config = dict(
    norm_eps=1e-05,
    qk_norm=True,
    lr_mult_down=1.5,
    beta1=0.95,
    lr_head=0.00532,
    warmup_steps=56,
    dataset='wikipedia_en',
)
MLP neurons of a small language model. Each row is named by its layer, matrix (up: input weights) and neuron, and shows model dimensions 357-484. Each number is 128 + 32 x the weight over its row's rms, rounded and kept within 0 to 255.
A block is one neuron, or neurons of one layer that tend to fire together. After each block is what it responds to, as a language model described it from the Wikipedia text at the highest values.

L7.up1323 [113 154  84 167 148 122 154 102  84 167 131 204 158 191  92 102 160 153  95 145 135 129 156 174  86 138  89 156 138 178 123 152  90 142 105  36 166 122  36 108 143 178  98 133 163 148 129  85  34 193  88 157 132 112 129 117 117 124 181 127  69  68 148 199 194 132 139 173 168 170 122 104 121  85 148 128 119 116 157 145 103  52 111 110 147 127 176 136 134  71 183 146 121 102 116 111 118  87 168 110 144 112  83  97 154 117 164 101  98  83 209 127 104 115  77  53  52 109 154 124 134  88 162 156  97 116 149 159]
Responds to: Geographic location descriptions. Tokens inside phrases giving a place's location, route or street address, such as "along the", "at the northwest", "530 Spruce St." and "N1 Highway".

L8.up0 [156 117 125 110  96 117 157  69 159 118 135 195 110 157 101 145 175 175 160 205 169 129 167 103 157  86 110 172 113 156  79 178 108 116 163  94 153  95 114 121  79 153  92 129  86 113 162 148 149 130 166 157 137 107  49 121 166  99 151 184  98 111  71 137 136 132 150 178 248 170 113  59 107  80 117 189 201 158 137 164 147 147  70  27  59 106 157  51  95 130 136 103 125 177 109 125 108 124 128 124 114 100 125  46 150 162 171 111  97 145 111 152 152 134 113 125  74 159 140 107 143 123 131 137 112 117 175 105]
L8.up192 [153 133 136 116 161 115 104 160 110 119  57 174  97 105 129  95 148 147 162  83 102 142 126 150 111 125 151  86  92 173 149  79 112 190 135 146 138 147  85 167  94  83  98  97 142 129  81  76 105  87 105 166 137 162 113 139 161  90 122 141  56 100 138 110 188 140  89 157  90  68 132 142  92 106  91  98 119  76  88 121  47 120 117 133 146 170 116 140 133  60 123 183  83  81 126 169 161  95 194 129 176 120 112  82 101  97 187 130 128 158 158 125 137 140 131 130 141 119 141 137 159 115 143 130 117 114  59 134]
L8.up623 [117 107 170 153  66 159 149  67 101 117 123 160  88 167 152 119 152 147 130 142  97 213 165 182 191 142 115 117 148  90 115  96 121 125 107  68 136 115  52 129 127  77 106 126 150 110 103 102 121 126  90 181 150 124 155 103 174  64 125  65 125 109 135 184 157 123 171 124 176 176  84  73 154 114 178 166 104 186 107 114  80 115 107 174 166 166  95 118 115 184 129 180  84 162  90 135 158 134 115 112 114 111  99 136  90 163 144 165 126 164 159 138 125 124 109 150 122 103 151  90 144  98  58 160  84 203 159 112]
L8.up689 [ 66 154 126  97 146  75 136 102 136 134 116  84 107 110 148  99 123 124 137 179 117 134 115 173  90 154 200 103  86 135 157  76 117 167 131 123 134 141 117 189 132 110  81 113  48 149  93 161  99 116 128 134 162 105 131 115 111 137 126 151 171 106 135 163  89 111 197  92  96 156 121 135  97 176 128  99 105 151 153 195  99 138 181 164 157 111 131  94 115 175 155  88 114 165 141 161  57  67 123 105 116 161 174 146 170  95  80 140 106 120  99 164 135 155 166 112 110  69  94 129 145 170 142 135 158 120 125 139]
L8.up1053 [ 83  58 107 131 186 144 176 100  76 137 133  94  67 164 170  98 161 146  98 147  85 142 167 164 137 134  74 149 142 219 172  66 112 113 121  99 161 122 124 137 165 146  83 111  90 140 106 149 100 145 129 148 133 148 150 139  87 129 154 154 158  78  86 107 162 103 170 165 135 141  72 125 143 119 182 121 155  76 117 153  84  56 114 144 110 142 132 157 125 141 116 177  85 143 172 121  90 120 128 170  85 176 155 100  88 148 143 148 153 126 127 174  90 118 168 149  57  33 130  97 191 159 136 161 140 129 115  91]
L8.up1489 [115 110  89 101 161 158 151 171  73  92 118 133  78 160 164 101 134 163 124 108 124 122 130 128  95  82  95 164  99 138 100 106 159 155 127 106 151 176 150  39 114 149  90 157 153 135 170 124 126 166  57 140 178 102 148  84 198 121 136  84 101 123 125 189 183 108 130 160 209 164 103  89 135 165 117 137 108 112 161 167 130  77  84  91 104 150 131 147  67 147 167 104  58  54 187 165  35 123 133 113 135 135 137 119 170 100 145 111 135 115 172 156  87 142 116 138 163  63 160 129 147 108 161 139  79 125 171 103]
L8.up1583 [148 104 113  72 126 137 161 146 185 102 149 130 105 132 158 143 150 116 107 201 143 175 155 146  92 171 121  84 127 115 134 152 102 140 109  75 161 114 128 103 150 141  84  57 142 119 182 129  95  82 186 158 168 124 105  60 175 184 170 139 136 160 125 136 105  84 154 108 111 158 133 147 166 161 125 140 108 170 125 163 165 121 142 102 110 140  80 169 105 109 143 117 119  80  89  74 108 115 135 149 148  79 158 122 157  90 142  82 147 141 138 193 101 112 109  69 108 112  76  94 104 183 151  92 126 116 132 109]
L8.up1696 [111 152 107 151 113 161 171  88  92 160  96 216 156 195 189  99  83 190 152 169 123 149 199 141  86 137 126 116 165 154 156 170 102 116 141 145 148 112 122  83 119 144  60 143 172 106 136  96  59 208 140 146 113 126  73  99 135 103 147 119  72  67  79 114 126 168 134 175 202 138  86 111 133 130 119  98  92 137  79 128 111 100 146 140  88 116 140 133 104  98 154 126 142 112  86 121 149  72 104 119 167 142 111 100 163 143  70 158  76  86 143 106  89 142 159 138  83 160 180  86  82 175 139 125 169 154  78  93]
Responds to: Geographic route/location continuation. Function words or nouns that lead into a named place or route in geographic descriptions, e.g. "on the Mississippi River", "to cross Bayou", "along the".

L3.up789 [175 122 111 136 140 123 196  92 114 192 150  86 128  94 121 172 150 121  70 123 169 192 117 112 119 155  91 138 112 121 141 143 126 129 118  98 136  87  87 161 100 139 133  78  72  64 148 137 154  64 168 175 127 164 105  87 108 118 189  92  98 118 108 114 115 118 133 160 133 107 114 173  69 150 156 135 190  84 148 124 139 151 142 190 169 126 139 127 116 138 169 122 123  97 169 110 130 103 138 146 103 102 139 147 160 128 182  93 173 158 118  92 112 157  86 131 138 118 153 133 136  96 183 187 165 227 117 130]
L3.up877 [155 119 124 156 180 123 184 180  94 130 170 111 115 130 137 102  84 150 124  79 104 147 174  96 103 130 106 161 119 102 130 168 160 104 130 100 122 115 149  91 115 142 181  59 118 157 145 108 148 143 113 169 185 148 202 102 126 168 161 130 108 108 106 126 118 153 114 140 132 112  61 127 164 139 105 208 136 155 168 172 118  96 141 153 158 131 124 177 135 124 205 161  84 111 110 110 122 132 115 115 145 111 129 111 145 171  78 116 150 162 132  85 104 156  77 114 119  86 170 114 122  62 132 153 125 122 129 120]
L3.up1028 [148 168 150 134 184 122 128 143 163 153 147 166  83 183 155 156 146 100  74  81 123 116  42 106 120 156  89 162 104  64 126 148 187  45 150 103 157 109  93 143  92 130 108 105 173 112 110  96 165 156 165 192 151 133  95  79 122 120 145  83 143 150 177  85 119 114 194 144 147 119  66 133 152 111 126 163 167 111 119 190  72 134 147 104 132 113 116 118  69 142 129  95 149  81 141  93 109 106 113 117 127 138 169 180 153 112 199 164 137 100 130  89 115 152  75 136  89 141 100  92 143  51 170 111 166  65 137 152]
L3.up1075 [ 87 134 132 103 167 128 142 205 110 154 138 150  78 144 154 112 193 116 118 118 139  99 110  71 165 185 124 143 155  84 151 181 141 163 157 103 123 171 102 206 104 123 136 103 160 137 136 101  95 184 140 189 125 113 151 125  81 148 124  87 135 127 154 119 154 143 122 200 148  62  76 115 158 182 201 205 118  79 164  94 133 130 138 163 218 140 107 121 166 123 142 166 128  93  77 115 153 173 177 134 172 113 164 102 122 118 110  83  90 170  83 132 123 106  58  59  93 162 136 178 160  83 136 151 204 125 130 187]
L3.up1378 [135 146  93 102 155 209  87 108 120 187 124 132 118 122 119 180 139  88 110 150  98 133 207 178 103  70 126  91 136 109 143 150  93  97 112  88 149 135 120 106 129 124 113 148 145 137 178  96 134  95 167  97 160  44  87  76 171 203 148 129 131 127 107 142  99  57 124 100 152 136  65  98 125 147 119 164 130  50 142  85  43 169 147 100 170 138 143 130  96 120 132  86  91 199 192 128 179 154 104 108  74  72 130 153 162 117  88 141 139 128 153 126  81 117 128 119 106 183 188 165 113 130 134 154 159 178 107  63]
L3.up1527 [140  83  79 157 105 176 151 136 104  68 105 139 150  86 158 121 176 118 144 138  84  73 100 158 162 111 127 118  99 119 151  85 160 108 135 132 109 101  58 119 113 126 129 135 164 100 128 150 124  97  83 150 112 179 115  89 172 150  90 113 104 121 105  69 175  79 173 149 127  75 130 150 137 116 149 108 145 107  81 171 107 119 164 126  79 163 137 129 141 162 153 142 143 114 135 113 126 133 109 195  88 150 167 105 121 113 155 154 117 115 164 155 133 115  80 144 167  68 154 142 154 111 118  86  79 112 108 158]
L3.up1744 [179  72  60 159 113 150 109 187 126 145 132 131 111  98 115 110 129 191  89  63 108 111 184  85 129 185 158 132 204 161 114 118 133 112 119  83 162 177 126 147 104 141 106 131 115  62 156 120 142  99 117 112 129  83  89  98  69 133  96 120 151 146 123 138 101 136 145 117 131 150 129 123 162 165 135 123 171  96 165  60  92 107 144 119 158 149 102 108 125 104 169 106 131 124 122 119 142 109 167  98 104 122 164 112 136 131 114  63 116 168 149 113 140  96  90 173  82  71 126 107 130  64  91  83 127 155 102 156]
L3.up1968 [141 124  71 131 111 118 136 103 118 155  91 145 115 143  80  57 130 173  90  80 149 102  89 132 109 152 104 139 142 161 139 119 119  87  97  88 137 123  95 124  93 145  76 169  55 137 187 138 148 105  92 183 152 160 148 103 127 151 153 101 145 104 159 174 161  68 101 168 161 137  93 125  82 163 143 155  47  86 200 129  96 116 125 110  63 124 149 193 140 129 127 160  94  62 179 135 152  91 184 166  79  84 158 108 156 132 118 113  87 110 134 110 122  57 123 165 146 131 119 203 153 151 146  99 146 132 172 147]
Responds to: Indefinite articles and initial p. Indefinite determiners such as a, an, one, another opening a noun phrase, plus a lone "p"/"P" starting a split word (pardon, pagan, Pistoiese, p.m.).

L3.up85 [115 147 163 132  77  88 114 199 154 174 129 142 183 145 152 176 170 105 106 136 171 131 120 109 132 161 142 124 129 112 134 174 106 132 207 110 143 114 152  87 156 114 140 175 146 107 131 124 112  82 110 166  80 137 141 117 118 158 115  89 112 173  83 142 201 132 134 150  94 155 105 132 143  98  96 162 103 126 141 130 141 125 116 121 132  93  69 148 108 106 158 139 128 193 131 186 140 103  79 140  72 105 112 129 129 134 103 161 117 133 155 109 128 120 147 131 107  74 165 117 127  92 135  93 169 170 114  58]
L3.up462 [129 176  97 134 122 129 144 127 154 189 138 164 167  96 126  60  86  85 123 120 149 164 108 138 110  95  86 143  83 100 114 165 128  72 139 159 139  98 139 132 105 103 106 111 109  97 139 108  85 107 107 119  44 144 114 104 132 127  77 137 131 158  92  67 136 150  98 145  99 143  86 170 150 158 140 139 104  56 150 108 100 116 151 167 125  96 176 107 128 101 146 120 130 104 147 140  88 150  91  71 136 175 122 144  48 117  79 134 193 174 141  84  96 123  81 118 142 113 107 169 172 126 148 132 159 119 112 150]
L3.up468 [162 157 158 100 101  87 110  99 124 170 132 130 132  83 118 145 158 164 145 153 161 162 113 127 129 136 145 145 143  89 156 166 169 121 113 137 151  87 168  86 119 152 164 130 135 120 144 106 116 138 107 126 145 152 156 164 106 126  37 145 138 159  78 125 102 121 136 121 119 114  86 137 145 114  83 156 108 120 181 111  93  89 142 107 134 178 121 174 102  94 152 173 133 126 144 105  92 151 111 101 119 163  66  68  62  91 115 154 126  83 153 150 150 183  91  90 141 132 198 122 173 141 190 105 140 203 153 129]
L3.up837 [171 145 131 149 145 142 158 116 150 135 165  96 124 100 129 109 129  89 160 139 129 165 118 153 136 185 129 128 157 142 145 129 153 168 102 160 148 116 144  85 106 107  76 142 192  95 152 169 106  93 116 113  95 115 147  90 200 148 105 138 154 165 124  86 115 158 172 105 146 129  87 174 169 143 109 138 145  71 116 118 147 114 113 181 173  78 112 150 153  75 113 106 144 152 145 140 148 134 158  90  67 118  73 152 133 124 121 136 117 124  86 147 108 132 154 102 147 159 195 151 106 105 137 199 137 141 139 124]
L3.up1024 [162 104 139 121 179 110 127 162 105 137 125 122 104 115  88 106 161 118 117 167 117 152  84 162 169 126 133 153 175 105 142 125 132 161 114 125 105 147  98 130 142 105 141 165 142  58 135 191 115 163 146  88 170 152 186 130 125 122 119 131 165 145  78 110  73 106 128 140  93 148  60 127 173 105 164 135  97 189 161 106 187 138 111 116 130 162  94 109 131 134 141 174 133 137 135 116 108 201 117 131 130 116 161  85 140 155 125 109  91 122 149 168 105 140 203 107 152 122 109 105  91 103 113 114 146 172 162 127]
L3.up1525 [ 77 135 192 129 118 165 128 129 120 111 180 134 157  75 162 160 130 138 115 127 183  99 125 177 161 132  89 109 146 115 105 141 167 137 108 128 105  66 124 111 133  96 130  71 139 120 157 148 145 201 146 170  79 165  76 115  97  88  64 116 137 121 152 136 114 151 112 142 128  77 137  94 133 115 127 127 170 143 120 115 134  81 204 113 134  88 103 170  94  96 192 187 118 119 127 119  93 119 140 114 171 135 173 137 160 109  58 149 180 158 121 158 101 151  64 181 163  57 122 151 168 122 169 148 174 127 111 109]
L3.up1685 [ 74 148 171  80 117 110 129 130 131 169 206  65 141 190 144 121 134 100 138  95 149 132 100 149 145 113 139  99 116 160 102  66 144 138  63 101  91 117 180 172 136 155 167 113 158 102  96 184 157 146 140 101 133  87 204 181 133 152  99  63 127 147 127 124 142 136 139 155 181 119 112 101 152  88  69 145 124  79 133 144 174 136 141 185 137 160 139 127 120 108 118 121 103 144 159  97 147 112 170  89 121  69 140  93  12 169 124 118 131 177  62 157 131 149 160 111 140 134 152 144 157 113 102 196 127 136 134 111]
L3.up1980 [160 156 160  84 119 133 186 156 158 161 109  76  96 143  90  79 151 141 124  97  76  72 113 166 161  56 108  93 121 166 105 135 125  83 113 150 147 128 130  79 125 116 153 109 114 147  95 151  97 145 117 144 137 136 115 115 126 119  85 128 143 209 155 111 131 123 140  69 147 152 109 100 114 110  94 166 116 176  88 136 108 105 123  81 137 143  78 168 160 157 124 114 126 159 187  67 104 135 126 110 113 112  96 126 136  64 118 116 101 137 105 157 124  89 112 140 129 142 105 125  83 174 129 131 106 223 145 139]
Responds to: Preposition "in". The preposition "in", mostly capitalized "In" opening a sentence or paragraph, as in In 1914, In addition, In the US.

L3.up69 [134 110 128  89 107 117  52 137 128 145 209 119 126 143 166 144 162 119 117 124 152 134 147 163 156 140 162 140 117 163 110 124 118 169 141 131 155 139  87  69 105 108 118 129 122 155 119 107 133 162 131 111 124  88 132 116 130  77 105 111  83 129  72 103 193 122 197 206 164 168 106 106 110 146 118 115 133 116 149 151 112 116 158 134 105 168 136 113 134 136 166 144 147 143 136 130 119 156 117 151 100 141 116 196 149  92  65 127 201 125 121 147 114 139 139 122  89 115 152  84 148 176  85 150 181 160 134 107]
L3.up190 [ 89 161 106 161 166 153  76 135 117 207 134 166 186 204 114 110 130 148 110  97 151 140 183 175 102 138 125 116 146 144 194 159 131 210 111 122 125  86 118 128 138 147  55 110  72 147 117 106 171 166 107 101  84 161  90  74 220 131 113 142 116  64 142 168 172 106  83 177  98  78 106 100  72 141  60 197 117 113 156  81  99 158  96 162 142 179 110 147 142 105 103 181  53 118 127 117 177 111 103 139 115 154 130 133 118 160  80 124 112  81 122 113  98 151  82 170 160 192 103 166 175 128 135 116  99 150  86 114]
L3.up249 [ 94  85 133 137  87 100 158 139  76 163 158 130 124 126 138 164 131 133 128 174 121 123 146 154 154 101 108 140 128  89 121 111 115 121 127 103 141 146  79 135 124  98 168  77 108  84 181 140 106 123 122 136 130 139 156  66  76  70 175 124  97  69  93 148 103 104 175 119  53 145  59 102 164 115 153 154 149  79  83 109 133 154 120 125  74  92  99 138 113 163 127 129  71  89 185  84 129  74 135 191 108 123 147 126 146 132 100 145 138 119  76 165 101 120  45 186 121 114 102 114  96 168 156 157  71 121  90 104]
L3.up271 [ 89  94 133 180 104  15 108 148  95 113 135 164 139 171 126 156 133  90  47 171 171 172 153 179 160 138  87  95  78 129  91 120 163 182 159 163  97  28  69 116 117 112  76 165 115 167  93 133 104 144 153 130 131 161  67 182 128 150 151 115  80 129 158 125 160  88  83 140 112 110 127 123 110 122 120 125 155 126  90 139  89 113 137 116 158 121 119 149 138 159 100 177 135 192  98 203 122 139 133  88 111 150  83 155  71 139 151 129 162 136 153 173  78 123 131  90  78  96 103 120 135 134 167 161 129 102 103 151]
L3.up675 [ 87 138 157 170 167 127 104 151  80 184 159 134 149 113 103 120 143 156 123 139 183  93 130 201 183 118 123 196 127 138 153 164 144 115 132 115 114 145 120 143  93 167  90 153 170  81 144 155 116 171 137 129 160 137 125  93 133 131 111 141 127 124 110 117 188 119 114 177  86 144 105 185 153  70 141 101 119  47 119 121 102 132  68 158  77 134 120 112  97  89 127 187 186 135 152 122 129 135 167 101 187  92 157 101  95 143 132 150 137  89  90 129 102 197 107  95  92 141 136 124 130 202 130 126 135 140  89 173]
L3.up966 [116  94 141 119 104 151 101 141 109 117 154 111 142 116 149  87 153 108 115  92 131  86 200 125 118  68 127 137 118 150  96 180 127 195 147 117 144 119 111  75 134 148 122 178  92 131 105 146 156 147  86  90 163 183 156 134 157  59 111 121 126 107 138 105 128 103  84 139 179  81 107 118 155  59 157 146 179 148 102 142 162  93  97 126 132 168  84 114 151  82 150 159  85 132 142  94 147  93 168 143 119 156 138 125 147 164 165 139 175 113 133 152 141 166  73 150 135  86 109  76 180 116 129 170 146 190 104 110]
L3.up1612 [ 96 171  71 119  78  98 159 142 100 176 159 150 146 105 163 129 113 138 180 133 129 135 147 176 118 127  92  99 110 101 127 112 124 173 159 111 154 147 126 119  93 101 124 101 126  80 124 119 132 165  97 128 102 114 145 123 119  67 189 101  85 107  97 135 134 128 125 135 144 161 130  85 122 159 171 129 138 130 165 155 126  80 116 125 136 141 112 159  51 142 124 139  42  93 130 143 126  84 176 115 143 126  90 126 193 135 133 130  48 165 143 220 142 147  74 114  79 103 151 113 130 133 113 175 107 143 137  93]
L3.up1896 [127 109 154 199 176 135 186 168 121 142 157 145  90  99 116 125 112 152  94 149 137 116 173 140 190 131 110 103  76 131 110 143 140 138 133  70 198 131 102 141 211 122  90 142  87  79 100 184  80 189 118 121 150 169 100 115  98 158 173 126  94  97  87 141 124 173 156 186 187 162 118 121 149 128 143 104 124 102  99 129  84  72  97 144 137 145 188 168  89 108 187 131  82 124 105  84 142 125 131 117 156 119 116 141  76 159 157 108 156 149 176 131 183 119 122 114 113 146 127  95 167 154  48 196 129 144 152  98]
Responds to: Spatial route/location words. Words describing routes, movement, or position in geographic and road descriptions, such as passes through, flows into, towards, near, south side.

L8.up714 [ 89 127 140 142 118 138 131 127 113 164  70 148 130 135 188  89 145 130 127  71  73 144  80  95  79  85 175 149 139 134  56  90 121  89 130 173 143  66 135 120 109  95  98 136 126 118  75 109 131 147  73 187 158 134 121 130 104 149  99 105 153 153  92  91 201 204 108  94 118 113  14 130 161  48 119 141 128 139 105 121 129  50  72 138 161 140 124 115 118 167 151  96 130 145 109 116 128 122 127 162 155 169 161  19 197  88 126  45 132 166 140 129  85  94  19 126  97 108 108 181 200 106 137 125 166 181 155 116]
L8.up746 [123 123  99  92 108  79 175  76 178 143  90 132 118 121 163 155 104 108 109 146 134 130 157 132 155 167 112  66 132 118 159 143 115  89 125 126  76  88 156 131 111 165  85 117 143 111 170  74 146  90 138 110 132 151  96 123 173 130  99 106 132 130 105 107 146 104 114  95 106 144 120 185 111 167 125 143 150 100 132 126 136 173 124 126 168 105 123  90  97 119 169 145  95 195  61 121 140 210 125 107 119 103 148  71  92 134 178 151 146 100 183 156 152 129 138 122 157 177 187 120 138 115 149 132 132  83  87 105]
L8.up897 [152  86 144 139  40 137 105 116 140 134  86 155 113 100 142 113 110 107 151 106 140 144 158 159  95 149 157  87 144 126 141 123 139 144 117 180 107 107 134 176 131 195  97 100 177 104 185 131 138 102 155 146 130 120 110 183  99 128  69  93 213 141  90 129 170 116 107 134 160 165 126 144 142  79 118  97 108  92 138  83 146 134  69 152 151 106 130 129 116 148 137 146 112 160 140 191 134 145 104  71 124  89  96 159  92 137  70  77 132 118  81 160 105 172 118 160 144 140 133 140 141 139 168 146 124 176 159 122]
L8.up1091 [ 96 157 114 104 171 180 111  97 134  84 120 172 145 156 148 125 173 167 182 135 121 148 150  85 131 155 161 148 190 164 154  80 135 139 110 118  96  76 133 120  74 128  94 126 142 122 140  95 107 160 109  88 121 129 140 175 135 179  71 152 145 109 138  77 144  92  80 185 121 134  81 162 151 117  98 122  75 143 113 120 150 174 143 201 188  81  87  98 167  93  97 103 104 138 204 105  75  99 134 111 128 163 121 152 116 115 173 188 138 138 111 113 153 120 140 137 165  75 177 139  95 167  97 121 181 116  51 106]
L8.up1570 [170 123 151 104  95 142 135  99 140 123 157  87 163 108 116 118 117  99 133  77  59 199 147 127 144 178 143 144 130 135 102 143 161 105 105 115  92 102 153 125 145 157  81  96 100 125 134  87 159 153 124 162 133 167  88 181 147 144 141 144 184 168 138 135 115 141 118 155 186 122 122 105  91 131  81 163  71 123 166 146  89 162 153 173 143 134 157 120 131 152 146 104 123 145  76 170 121 116 142 123 202 136 117 148 103  64 118 132 134 119 158 132  89 147  96  82  91 132 100  81 128 151 169 126 155 128 154 132]
L8.up1642 [146 114  86 137 165  83 140 134 126 154 135 188 131 143 142 164  92 118  94 138 179 218  84 156 121 182  92 133 168 132 137 103 127 142 142 177  92  91 125 116  41 176 143 168 127  72 122 123  82 101  64 129 131 140 121 198 123 128 120  86 142 132 140 138 124  94 181 116 131 139 109 136 170 124  93  85 155 140 101 158 139 106 113 134 111  94 123 116 115 125 121 134 183 168  85 134  94 121  65 138  85 107 134 147 167  80 181 138 156  97 142 149 150 128  70  51 131 145 120 160 109 122 193  89 141 119 148  73]
L8.up1931 [178 116 116  84  95 125 163 161 118 173  98 115 173 191 154 140  83  80 109 122 156 129 150 191 144 137 133 159 228 172 117 143 158 136 106 108 107 131 109 112 125 183 129 143 153 108 164 157  86 151 107 117 139  89 132 152 100 141 162 172 137 168 134 158 166 115 120 125 143  89 112 166 115 122  84 187  67 134 109 221 115 136 111 148  84 110 123 139  81 129 172 179 124 198  99 113 157 104 140  72 166 156 184 158  96 164 120  88 128 144  68 166 125 127 154  79  85  71 110 185 156  71 182  74 103 166 132  61]
L8.up1957 [105 130 111 184 116 197 151  92 118  78 145 126 147 143 136 132 111 152 103 174 156 176 131  90 167 148 164 203 121  98 165 122 119 117 124 204  70 110 124  33  93 174 155 144 155 115 133 117 117 178 153 102 132  66 103 163  95 138 110 131 103 159 153 160 138 138 129 135 120 115  88 151 118 117 149 205 123 115  48 119 153 160  95 129  88 144 120 108 192 222 139 141 166 134 121 125 103 150 119  95 134  96 126 150  76 126  81 146  86 115 130 152 160 154 122 166  81 106 142 131 155 125 164 128 128 196 125 151]
Responds to: Clause-initial "In". "In"/"in" opening a new sentence or clause, typically before a year, month or "the 1990s"; weaker on "At", "By".

L7.up1487 [172  98 170 133 146 173 144 129 101 100 120 110 115 123  92 151 116  84 129 132 148 189 130 122 122 129 134 143  88 148 142 150 150 150 131 116 156 201 116 164 114 160  81 131 171 114 161  97 216  85  92 122 131  88  88 139  80 148 155 102 119 176 133 153  75  86 118 146  88 110 104  50  61  74 192 107 126 125  84 103 132  82 151 179 114 164 163 154 132 133 110 153 119 133 103 166 149 143 163 130 141 137 141 147 130  73 175 147 125 145 141 122  60 182  94  76 137 115 116  80 138 117 127 114 153 114  99 203]
Responds to: Status or rank assignment. Tokens that begin assigning someone or something a rank, role, place or membership, such as named, appointed, became an, part of, finished second, 32nd.

L7.up709 [ 84 148 121  92  96 130 168 140 128 122  77 134 149 138 112 137 135 131 130 197 120 148 122 118 152 215 172 127 140 114 179 107 124 156 137 192 100 122 110 153  69 110 178 141 188 123 113 192 173  88 103 136 143 138 163 158 118 123 135 101 123 153 131 118 141 158 159 118  96 155  95 220 118 112 149 103 123 105 146 125 176  79 123  87 185 150 134 114 176 154 134 156 132 121  95  94 103 142 153 121 156 137 130 119  80 177 126 107  79 182  66 151 181 176  97 157 110 119 134 127 143 141 137 119 222 164 105  59]
Responds to: Preposition "in" openings. The word in or In starting a new phrase, often right after a period or comma and before a year, date or the, e.g. "In 1954", "in exchange".

L8.up485 [ 84 166 125 112 161 147 143 141 140 106 114 158 121 131 155  96 124 100 171 162 139 131 135 144 113 168 164 219 147  85 144 125 174 140 110 131  98  95  62 152  93 119 125 131 180 198 179  89 133 114  94 119 155 188 150  96 133 130 109  84 158 162  75 128 139  91 133 113  86  64  40 108 122 159 108 150  83 136 143 179 114 184 102 131 119 162 123 147 148 133 129 119 145  96 160 116 119 105 142 104  93 138 148 211 137 118 125  88 111 127 114 159 189 134 158 147  93 135  86  70  63 157  93  75 160 141 113 134]
L8.up779 [161 126  76 201 134  82  94 123 146 143 191 170 125 119 157  91 117 130  94 165 119 132  69  63 101 116 126 170 101  81 137 109 126  91 167 117 145 127  90 131 100  88 120  67 135 128 140 107 104 125  97 178 131 118 182 107 132 149 147 120 123 145 140 146 164 182 176 136 109  30  53  93 146 101  97 101 120 163 137 142 100 121 135 172 109 115 154 157 114 173 141 148  88  95 133 162  93 134 154 121 171 177 147  94 147 143  91 127  80 153 145  89 104 124 111 108 171 147 152  79 152  86 110 100 138 102 128 111]
L8.up946 [104 119 137 110 125 102 106  93 160 168 110 135  85 108 126  98  93  72  87 149 114 156 148 179 135 152  91 103 112 108 191 141 120 145 128 123 126 110  70 113 161  35 108 189  98 148 101 122 112 148 130 130 102 129  84 147  83 179 108 159 128 126 119  97 136 145  90 134 104 103  81 120 121 112 116 161 118  61 124 130 145 147  91 184 174 158 137 125 161 105 122 163 158  95  90 167 122 131 131 172  97 103 150 177 208 106  82 112 121  71 172  75 116 126 175 132 133 135  94 107 132  94 137 133 129 147 122 104]
L8.up1512 [158 164 107  92 131 145 109 153 137 166 127  96 104 140 157 148  93 167  89 132  91 158 194  83 171 102 133 123 128  43 125 114 140 108 148 110 153 152 117 162  83 127 156 161  86 140 103 112  97 111 175  80 141 152 124 142 170 113 125 141 182 171 113 124 103  80  79 105  86 159 158  80 114 101  61 118 125 159 103 172 135 108 109 116 137  78 149 137 184 149 149 162  90 157 167 147 147 121 192 176 122 126 176 133 108 117 164 139 111 117 135 155 119 200 156 170 155  99  87 109 129  96 147  56  75  88 109 122]
L8.up1756 [ 95 175 117 147 126  87 101 170 169 122 131 170  84 110 147 120  96  87 138 128 137 151 135 155  41 115  98 166 143 115 100 129 109 109 157 189 122  77 129 173 103 128 153 108 117 151 107 136 125 116 124 121 149 154 177  90 112 143  78  98 195  81 127 137 184  97 165 135  98 138  99 115  99 144 135 149 135 204 111 186 159  98 116 170 118 152 141 146 153 163 177 140 108 154 151  88 101 140 123 105 100 110 131 171 139  49 187 111  77 110 102 139 120 170  96 128  97 168 208  77 109 127  98 148 131  72 157 151]
L8.up1908 [150 140 140 124 186 113 120 106 101  89 119 105 127 147 157 153 136 177 167  89 143 109 101 172 151 128 111 171 129 150  86 139 140 117  89 125 163  88  89 131 155 124 133 131 124 107 146  76  75 146 111 112 158 141 185 132 134  91  92 129 189 118 139 136 152 121 103  98 150 139  64  71 130 175 140 158 114 109 128 108 124  84  91  92 160 169 128 166 137  95 150 175  97 125 139 151 122 157 115  90 158 108 129 131  92 169 137 174 144 178 138 100  69 173 114 160 139 163 110 130 115 115  65 135 142  74 112 132]
L8.up1922 [105 196 134 103 137 141 119 112 127  99 169 104 161 110 105  94 113  99 155 158 101 122 149  88 193 137 136 106 125 149 147  88 135  86 145 173 156 145 147  92 127 161  72 172 104 138 159 187 110 180  93 102  82 122 116 149 111 120 144 136 188  94 118 151 116 130  83 134 141 110 144 110 144 110 123 134  90  87 149 108 173 132  71 178  93 166 161 147 193 116 158 142 115 142  66 151 171  78 136  92  50  82 109 119 147  92 131 153 128 156 115  75 134  76 186 120 142 108 142 132 118 158 174  72 148 119 127 117]
L8.up1933 [153 125 159  83  81 143 109 135 106 100 119 145  76 139 140 134 132  69 163 152  85 108 164 121 119 145 107 127 140  91 149 146 144 168 127 141 195 121 103 131  86 106 142 144 158 163 110  95 122 207 162 155 140 117 168 176 158 139 131 119 107 176 120 166  62 130 208 106 103 125 114 111 105  94 120 124 129 141 120 121 110 116 132 161 129 132 138  63 209  90 144 110 123 114 164 129 156 175 166 158 106 168 141 199 124  90  81 152 151 163 102 120  97 153 118 157 109 129  98 188 144 120  68 107  88 111 119 145]
Responds to: Article in biographical roles. Indefinite article a/an after was, became, as or and, introducing a role or honor in biographies: "was a Guggenheim Fellow", "became an honorary member".